Weights of a small GPT-style language model, trained from scratch on English Wikipedia.
Size: 8 layers, 69.2M parameters.
Architecture: rotary positions, no biases in attention or MLP, tied embeddings.
Training: 554M tokens, 8448 steps.
MLP neurons of a small language model. Each row is named by its layer, matrix (down: output weights) and neuron, and shows model dimensions 624-719. Each number is 128 + 24 x the weight over its row's rms, rounded and kept within 0 to 255. Numbers have three digits each. A neuron's up and down rows have the sign that makes its largest values positive.
A block is one neuron, or neurons of one layer that tend to fire together. After each block is what it responds to, as a language model described it from the Wikipedia text at the highest values.

L2.down16:141128104108119137173091115148127102078112159102111163143121158140160122131103115148102155182126148130104132102133117137145101146076155114140107138121120152137085142119144131091143136167149112170119125163135114114172116128136127143144127105146109106122129101128155142089141167102132122132
L2.down67:106109134113116153155110114117117128143177122101109143131137133121111132165097130106132111122126122142124144160118145168150111117129138162121103121128146094094119118132149127120134123139153135183143086118110128135059140124175115116144099149130120111131129095134171131144123078158156129147
L2.down303:145102113147117208143146105095118166139153086142139105151099150131099113154137141128092123091119117107097142159082119142142145137118074102134074123164066189117162141105120128120160113139163102090126117143101151159119122111107137105122126132139117151171171125125144125124118082151118162160
L2.down346:134125132152101189147159123133172138146139122107154136116116172111122103151136119156141100139151159141125131096084108172122091137137101102186110145144114126140101162129130094140166117168142116170152143143135134125142119159174165127116134157174124124132101121127146153121123145144129132131
L2.down618:129158150138150132134123126105120152157121126142127116152120138133152092110128182087125096149139166170149145122110100130094134129111139103089129093116145107123122120142136158121113111100119148147110051141102099093117114136120115106097112109118100120131144135157128101127129081084159129142
L2.down772:151109114155145182142127128141156124117091134155141111160154121146178146147096127152092132140190148067139113074137147139150150128130114112159144132145132122112136139163161128084107145123162124118095073134108098087131152132143117139127163182142127144062118134126128112086144108120151104127
L2.down1035:083160097115135133138149125159151157095161136146168151163122129121141135136126137134119142113167110158131072146133081119110081136149161125131106127160121134114120129175126160130133121148124153119133136121127131133110101144131098082169139140151120114133132107120111125146095116117127135154
L2.down1062:124087136138073132122147098112115190116159134125138158088139142126051102132089146130109162103097103133150138099151139133146110115123128123172097110175096114154127109098143154152128147157168110124086138142094127125160169088153113135119169124133138142173125119110177094109152116138130131067
L2.down1226:113112132146135119146117100103100191126092120126123151146158115139115123144122168124158094180132105140129139136105111099150110058133117114121060088138171106139157118147159122124132094127159127115121146105130140129105124179129151117097125118144112131131122140090152091136124119087168091113
L2.down1477:092115093084114137159149137126135176110157133105129140167123118120136151176125125117128152130113149121104097105080138119098103174113195155120127133088127082142155162135134145132101143168151127078107132073135149135114107125152074089139125125200108143110144152164118123181111096119117122137
L2.down1489:132144089103125128137131103181141111148171130168072090126158095136114123113153112145136124131137129128081127146164137160176181154096111135147140114124086160081133119133109126083110133178120145125144117116110116152132105144135104123145113094156129108145092101116111120086107145167080132132
L2.down1571:136166144117099119134124098099108151114126171128125139144142081121108123125171112129126098181137141157123129113142142153156123163119181125112151128135102143093143156150086149123108140124126128168096136174135139130140064107129125140127132127116163150169140124118104120103109136107120116114
L2.down1730:114192113138141089169145095172100131106123161097068103142119089091138146147147144110092144120121107156145100171111136156153107115124153106134133129116115120138119135146106135139085123123114148150123141128089158158118122131114113130137110142164175144136124161144123124133143136136141104113
L2.down1821:158123096109131160126106113129134112122114118079096139111136128188159152114086121117115130139133143149086126133115143112146108174129153108143108142154168133119134107138091148121101122145122104133140102087137173143125170155128119164088114107133138086093145191097112154098145136118128119139
L2.down1995:148121124113152091073141099164137138111161148136123149167125151175127144137140124103095068142137130154129117092111100068157075129085131115156123144124072143134058114134134111154159167098137133181123127161141127166145155125112133132179141128133104120091124143093133129116178133132185126131
L2.down2036:135099114136063172165108157110127151153115107133193133110101159109112063092088141089127153091166117154090140170110142148136111137119186139143113115113154139122109132160131115094092084125119117100113110123160144132150132144112076126143155096100089120114118113135153120125158105128148127088
Responds to: Schooling and origin words. Verbs and prepositions that lead into an institution or place in biographies, such as attended, graduated from, born, and at; weaker on other motion verbs.

L4.down141:102125139113137119121137148100111151136161108106164152149110140181170160100158120121118153104139129176132154124088149133154153142118084107118078102154084107123169147126125115132139121096103191113159158113102151120101137138125125144138091130141179136152149145124144123165138149137144104126
L4.down1190:093099114135113143110129101096185128107135154157136139135112134161129142097134139140163081144125160098111136142131117125119149136149100130137120143140140140142093185094130092116094129118109135131159176179117108138136133117108165100150145149157140136085126113125130142103151131120123134109
L4.down1571:151120116136119117119160056147153174129088132096140140139112114136120155122133141129073111114086139103098164123102133127177130111154161157135148128122135132136124078116130167119132111150152125172124143121150145081124122130118124154109144166160138121134172149131119138114128106129144119159
L4.down1965:155129130147119133119122128124122154144132075139123139107123122121143113148154106084135121132135150084112107098159128108151160090159115132111128103127168097137118135090103116103116132104185167109098149068120122188133103139083076150129118155141148139109112116103126163124121079094094099086
Responds to: Education and residence verbs. Verbs right after a person's name in biographies, such as attended, graduated, lived, plus "of" in titles and institutions and election-table headers.

L5.down1404:152144130153122148117143122130129120117159114115128117102135124122124117118125107107143124133154106102085112134140165150128129132155185122147088111112086139140140139103139086132117136142143147115123113117128144176095108160096113163154135137108140133121129099142151144094162137108147136124
Responds to: Ambiguous word-start fragments. Short opening word pieces like he, we, se, she, P that often continue a longer word (re-he-arsal, he-aps, se-ized), sometimes true pronouns.

L4.down411:145167126107173169142119139152158078110118154151154127085107128110119152171102177125137120115113136127118154149155105147119143141126114146116134115131115082113103133149088109102143138157166118129182116110108154136146119110127119154158153140149105140116112143086121151119144120169136098149
L4.down525:130145148136136154131135141144148106139127139137094113109144147112096096116144115116126115123129051150104152152094148122101089100142118121149138165154108165105089069130161113118141114177128098100190152127116078162122111119105124115137129126072131140132193127167092138130133167142123159115
L4.down1326:150121098108138142116132134182174143104141100144168090119103087151147177098115107140168140138146134098114135115160116159112130154133143129146100158107127135149101115165132135149096103158125160158142153126126107074116129155112141160107161155110103137079097108125122137128147147133175146123
L4.down1398:135124112134143142144154112129099140136130071105126138146152076149106103078158117114112125106107150141132100142125128143147138103129122127114097111112105134145107129173113132128172085116123124144133093163100116141131145102152117124184151131114145141139141142173146109126072130146151119147
Responds to: Sentence-initial contrast connectives. Strongest on contrast adverbs opening a sentence, such as However, Instead, Nevertheless, and also on relative which/that after a comma.

L4.down442:160138117137144130119092149161118105131142119122126166131170094124093096116135122114128106146113130108130132143115137132159125151124146100165133153142106095108094132173145102106127126104158124137133130127137155165129122098104142122162119127131088105114134110146145130159131182123124152095
L4.down475:108118141126137084155131148122140100108138116139106178123101130102124115151137121106136155103102150100111101146092113115121141132129096107142107114126142110152109156100135110150124114100125124133122108137168128105148130122084158120123077150154135171131119079134128134161105125108100124133
L4.down982:138105118121127122123116115156106115115165148109143131127099164158147155117156143116142146110132106111102139136138101161147170134168113094144168165120120153115178095128086132126129150099158108160115137169162161139128144104113101142111141158157115099156128127131127131146114123143146099162
L4.down1505:143141153128150120154180122077117144086125126062110090134119121115161139104166112126124132157148092106106162152149096156134111119110163103143179130145145145094170127153105141114150140150093112108156133123145124099111150129093092158104104150127074153135143133136127131119117147145136157164
Responds to: Head noun after determiner. Abstract head nouns right after "the" or a possessive that open a phrase usually continued by "of" or "to", e.g. need, ability, importance.

L5.down1759:113147125106116108148093159130148155119108122130153132135102092102099146171129096141124109141143129111133109118125117155159133112099095153103111111117130128176107139106129143119150128154164154115136148136123084123087111127204116156139089104123114134107127126082186116121146135126112162109
Responds to: Change and movement verbs. Words for change, movement or alteration, often past participles before "to", such as changed, moved, increased, promoted, renovation, demolished.

L2.down138:113088112123108128118119108118118071105181165148138085091111105164123107144087151128088149155123117130139160159101108140162103120118153166101131107073075147143153133125137128106081115162100130155156111167100112149131127107119107100150132180047133124131129119103133169125086108129109131117
L2.down155:101103111150093081090098114124122202153136129137138144102128103159107101125097134110127122115112135152143125150184139088110086143123125140183070148149108106110117087153118083107128164143111114085094144117160121183128081124150126116151145128141135161074145145148141127125127109196113115106
L2.down158:112161095123078122100128110119141173117126134140161123136145138072123161115109145100142172148137083118109115133142105118055084130113139136135130119097125120090139130132182132146100095103128123124135119131116151136097169103178111147122170109088145152155123120145119111119092173114142134104
L2.down466:149146154157137161120147155095149112099143099123136089156148124111126127130128117137167102123151114116106149121120106089118138121147141139177165127109139112119119159153113136105157165090143110119179208156109150100153084105151108129144116147116127132184157104131133148119144092082115180142
L2.down511:134094106143146135104157139143136147120142180144084145130164109127123106126140135114145103113103121145123105107124121094123128134143130152152103104108138129114130119128146118141112123124099162132109108100151128126111154107162127137122120148154123161103148114119109126108076068116108149172
L2.down549:100165160121133140117136146141156153150076157149105127072160125129168151156117156150118150132105122119121158119174107092124110137074127085145110149141125102141092114151098117119145111122117124131142147100128128135134136144148154134159144147109149126121102126179133080141185144150128107136
L2.down579:112162112136189089133100144127123102102154125152128121128117147150136145112150138129089096126112139093144098153105157127136112152149111156154086094143118100133147108109105170125132112113113144178124146101115126150132108143120148117092122134138104164125149158165094113131145162120109127136
L2.down640:153134089127134116103111136105154126118117138132109111108143145148168141124145121123135125118130158141163106140135141102114127138160110133148143150169144078148088137112126094124159129125191144090098131166170097118103167093100158109103084146134101143141154072147140105171145144119146105153
L2.down994:129085149155110178116168121124158132119155157125141103123138179146164138161130121124115143163120159111109104124165118163155117106164124118127118076135169047099168123167131113124111115119109121134149114158113082161102120119121141146103113095122146100124111135156107209112124161144149132104
L2.down1063:160132079150080114111169116141098126103117118125136104175145139143108139150170124120120119195106152117120203118121119097134128152133119163107100121162142157147127177137129089162128116155155127139133124119138158113086132148133170121113123166149068081089138093126132122139162128141088151123
L2.down1115:089130111099105114104112103091142210093139137164097126142149126152096152169138123156107120120122112119107107091087127133136082140140142105176128130148113166142103130089138071181145104121065133135125095126154150111112172127150105115123148107146112152140123115155167094138150140109142136144
L2.down1266:132115089096068120152064116135150138166124134142144161139109139133111104128139100109094160112079143138153128157173141171144158122130137083129154129163104140151133111091135140109136115123117124088148120109172139109153078117103121096170129118137154099114101089129125159125088119142117111140
L2.down1401:083138104118097088121112080139079132100141137106133113121182119163104088109168129149110116170104089136079089106132145109147127131146149128120137172121110120154163141134129114134119119127133116188136191168127120168138145097175127112118127125129090097090145113175138120118137121132088184134
L2.down1572:095137170090092105110144128089105109117122135137139149137150153115082108093129135118108119154094131124096120171142088152115161113125107108157132104116136143162104139095060138140112163117110114139175160128155091128124144139115113094134125090148120100130109139134127129143118112097141111141
L2.down1640:110117098110090107142093165162122148120165116153102141044145142123152138131091112132133129128137147117117168118160111140142135110085122135154155121128064124108130100171168129126126089149109106063108156074145168188119098112147176139135139145117140160138070161116136098127131118131157112127
L2.down1959:145141108131107138137114111108163195146148110118127123097129136138132102094121145125142151137120114119061122146111164122096128160125167107136110117159105139097119138152100139118152148113090123128095134180097073174114131170121153127133087105145134153098122120124111082107106142107099092093
Responds to: Age in "at the age of". Mainly the word age in phrases like "at the age of 83", "since the age of 14", "age limit"; also weaker hits on number, young, and table divider rows.

L5.down1809:135159133134121144108123140117124131122141132113128104136140143139118110131154107154114113123130144127157135123119141135128121122107110087201080155128145127133093135138101078159105116148178116157114148158129133148135076101156146174136144092125142126120127128141117160140123117138090154118
Responds to: Predicate after named subject. Tokens right after a person or organization name in encyclopedic openings, such as born, the day number in born 28, was, signed, released, founded.

L2.down144:127146113150166163137130133113111108164155142129160129128137135150126168145125125113132132130126135119165128152087167142125154126120128143127146152084127105123130121128147125133132163091123151151152168112111111166118106108104160099149168140163177076119117111112132182127115134095147094167
L2.down226:128162084136095120122096134085152118120097099136140076114139129124116149120080112116074208128127141124122099172164133072160111117120136146113106166204131132157094080114157121160156114133186126132096123112109124137101129115170143080157158132160147161138129157116083134111150111136122136130
L2.down314:155149130142122131083151166132087131117125105152140105114141175173119139176132083111140139141133127167066152113137097113107137119119167140112158106106137163113126110117119140127139184122150143061138104096133098128113129138092146116120162116123119159169148137146107140096119163120103124129
L2.down441:131133103141067146137138133144127138112139113120108143113149114143144129108136133098140138144109081133095081114143109146101115176103165119128118127123118174154128127136139121142118138120106128117136177083124107163097122136137133160138128136126135147106107166142108141146155126139138114125
L2.down450:137102110151154086051135111126116111151115131123129125123156171110101161119078170094123160100132073102111106151135114113137146130097097098098113125133119150135091073118109120122139117124122136110158137106130058168089114163090182173142127135134126153128128138129097132113120157137170076113
L2.down473:114114104107128087175138140120153144129136130141134162128115122141143137095143097152106140112129089104139121116102097120124147114125107154134130126119108139099110125140164145121152115166131113097093153160132106127098109137111106154112148087137146113157143206099138132125134152131150118123
L2.down502:135122146128102107100171120151158095139085135145105082150106102108123157128138140145133161094130107132096128124117113133128150137138157139082146130108147113146116134137125138109091108129137124134123117124108155100088123147149114127119120141084099166122137126113144134112140068140090170114
L2.down540:147163144132101120117121134184176154129144131095114112116140160142148126118172124123120149111126111164116121122158075122167130091117086108082086131160101133130117135157175151133144169134091149111142150169133086105129121141139163136115171106145108148118119165140153137117147156100141135128
L2.down578:135116165156100112117147119159167144161104122126155121086152114117110107136101135116152156087117132154114146144164132123161111147094059113130120157125133118135140100129153119174116111118100094155158114167157128096072158130127121132122148095108088158120132101128153118135144104118103117077
L2.down615:109132139123143089129105162145147097134153142121105174166143095123123126147157142116109176157111116169131125106109081195111137115128103143110150128073150147134158136146138164084135161167138155149119116154161133147106145135110156145118118111120105144115086114097096145137130146139144129063
L2.down766:139150118164104108112141135157144123163140106163118133069143109129119157146110068121150162097171099154136111144108117120177114138130112140088118121127123154122138157105108097154127126147103130151108124104117102139129101120150089128150105158118132118129104139134129084103109156108122138119
L2.down1218:155136127123119130110064141127161124168120114104108137125145126133108111104138140135162146119095130160130105118126105160170128113129122170121107115185111151095140148123130134170116129132141122154138166102060121154122120124123134125128207114079140160112153104155134142108107170094124124128
L2.down1652:114110115162137141120102127152120099094109142093154101138151110116107161110122120134152145117136117131140138138164138117150121161132140124191127129118140172104124172154140068118103131133103125161143164136105117137078146180151146134162092093100145120136098088166109125123101097141126094134
L2.down1667:114112127092121169132089102117091156134130143093149164132183149122131125108082114124132130093080098130136129135128139074128128138128103138147111110112161152092146117087133067140147106116154102112118162089110121121134130139130175097105106150157151095127123115167146162113122172145131126151
L2.down1854:123124064116124072086111126104146159118123083109135097108165161126119139127149102119122136137131153091143100159143173090153105171117167134095123168153155115086127079120163097117137171114111148152090147160113112117082180140161113150109154146151143125147121152142142117144115144129122113099
L2.down1987:117086099163110132148078105138168120117089087103154114132128119120148171155164105112130094097157135123085130158118156158117105147123169148132183118119119140122113101147077125148115127103125136158146151152119129135112137102167181121097111144114138083132151079136107135102095111128176125134
Responds to: Clause-opening concessive connectives. Contrastive or concessive connectives that open a new clause after a comma or period, mostly however, though, although, while, and but.

L4.down148:130149077154121138164149151113116113144107149103105124136142123150113132098140142113120121113116177142121086141104158119147120163118086132169133132131141133116151162097140136111107147142139097107122147116129088126110135168168172146137170159128098127093083110168120125079113095109134121115
L4.down750:132121140113105122103136127090130155142126146102165106134123145137144161097176139113177117132125136129127065113132099124162152109101141122062147131141148138128131147133125139126119108147136121111165118123102045109103133075128091136149139095142121157130122104102158147097103124139170073134
L4.down1079:145138096142128147177145150153131120141115195125128129089109107166146135141152137128073129148132126093163142133082149132128091144124136140148112134147123140151065170137123140128113156155149146144126118140110135098122125114098132137131112101082099117111124158138114110093147131150132098105
L4.down2022:102139095117076154117128171133095128138105143158082145148105154126119104165127155125132169111135131119152152150145105138126107098161177142080141103140114110110114136112116085127101171128155135104133129123154126165154136102155126148098132168139107120070122122100091107105151124169128123095
Responds to: Critic verbs and awards. Reporting verbs after a named critic or publication (wrote, said, stated, observed, contended), plus Award ending named prize titles like Gopo Award.

L2.down106:138100108153134115087104143138171159132091138151113129154082124111152153140134166168135114124125157132123096131124108121104132102109151117145139103125120138120110126117098107122106109122102143145102141151100117128103115146097143108128136093080164082122177130145100114075151115117154117121
L2.down626:196143161122111165126140138167108146149099121112120155113135150162152116108144140116129132164111159108118135123124103135127140132148128180130143117125116083166136113139123079111138100124092126125137111152102151155108130108130114129119100155116105112139115128099147141111154114113087090152
L2.down683:168135095097121160153159138093117136159115145100105145159128167113146136110139108115130115100129097103150139154125138125174157097135136114135123119103126126125112126095151071153126073094114142146136156129119153119109093147165137153134121135113157147160139132141145137093124108155155097171
L2.down755:126123176182125083145173145067136096144141128125146156093142086138131171133162128113141151168122106153097122142121166121121092135088112135112128143144106129091132144110109113151146108121114113164163100137116095136151123098133136128134141110110128105145071090115143134156108123112140138164
L2.down887:150128115125094149148195132089166140144081128112135156128155134147156130130117121117136115131104121147118128146145132105135137134097118133117120161149160166158073116131133147114116132115150148130161147151153140117114104169121161136124133177077181136133087137192121154126101141108160110145
L2.down888:118123081108090119111071136144111145168115184110145116115135096127186139133163141116097173135117116096154129176074110136147114106139118105147124151106132162161116185119140139151123098124096094151115151151165128153118074093119122136144163117099150133127122091119124124136151132097101113100
L2.down1053:133132131138165153178145140147126102173121138099131107163145140092141138103142072108103107113119102136115136160097166129148118067143084115146139101134108135166110126131170096131091142133103111172122144130094138111154081128150127110177122137083164125172140101135120087114111125096111128167
L2.down1173:113098101112134155155136157111183133129140144083108164131136161092106159154119116042120139140109110160123129105103135154161139106122114090115144102156101114108105105109149093138122123150090102122160146125137149127132107126145147109106100132143156152148123115156143153112141143125175102126
L2.down1271:152091156116173118109128119132114115134126141117126125159137148147147109130147091142132131150128134139138151182066117068159113058092074092097119113141147146143169118129146147180162115081098129142105078129156104112128139120133134077110141134098163107143123110115186141152170110079135128179
L2.down1283:144143143134089083131129108100125085111153147119103113135134122124139167097132112198139122119141118110132091116147164125137118080120113113108157108169113108170110119131175091151124115138129112158121110122133162131112140115155174184100143141106172126139135141104109137125152118125170116121
L2.down1537:157123109136098163110126170144133121158121160142111143130121118140146120103114113160123126085112150124107139127138133100160124109149099114130084145077162066133139073155155118158127110159170134127127151109150142115087134108142150128088147128099128132091159133144110142131094116113140112174
L2.down1767:113101113124118148122111083133169135141153139120174158125176121163125134102146179136117113081167101120146119081142088144158160111145084124150139129134158156117133156099153128081115132101166148108124096148139147132176092139088108111111134108112127118142183126161165155064127142129151156111
L2.down1768:157101113142159151153098154132113160146145133132118111146132115191135122117104134141141101132116149118111131108116157133126169148119130105142200131156128078090181164140134141104116115147146138144139148182140138110122137143094180119083164155094121147109135127094155137120142167130128111179
L2.down1834:129155107101139174127109158106099166158124168126087150133100145182166116147107153155105097113134116107116100127134127134164124103128109122128152128113134134099151119110115170127107094130149142159132157131133126096104131105128154152129136180129141114116182136139102110062108147093135117129
L2.down1913:114124133153122113098158159148122174123109097120108135135119141133156144173149136079106119106103103120116098132079101135120123120141105135136144115092097108148126124143077101130117117123096141098143096117128112144098115115139123131099106159126122118142103088139123146134120092154171144130
L2.down1950:140169096123085115123093107141116145131134136136075129135141113107121151137149141124094117108142113104106075113185112161127142143118119133108162146121127133095127089096146098133150128173159128091128132132149147112203182120163151139123094111120129139118157106160117090156121113137120100147
Responds to: Clause-initial subject pronouns. Subject pronouns opening a new sentence or clause that refer back to a just-described entity, e.g. "They are", "It was", "she"; weaker on "since" and on look-alike word pieces such as "she" in sheep.

L5.down651:166102133144120122067105145108147087090108129110134153131140139142133091192159142086120209147120159105136072102128147147127097116115171145147124115142162117129117133131145114079087152146149167103119124114133119124107070133120108157150111134121113139094099129103105121150132119121178151104
Responds to: Clause-linking connectives. Words that open a dependent or elaborating clause, usually after a comma, such as while, as, being, than, however, though, so.

L5.down524:126103165076100165151126118132182146129160121135107148128070094134143152154089094139116136121148102177106133154140112106177106092135131111142173122123120119164136128145095090128123170167134122154122159121162141111131153146178162082139108120139151110141109105158116136168108111101172081161
Responds to: Table codes and word pieces. Continuation pieces of abbreviations in sports tables (country codes like LAT, LUX, PHI; headers GA, Local time), plus mid-word fragments and "age" in "at the age".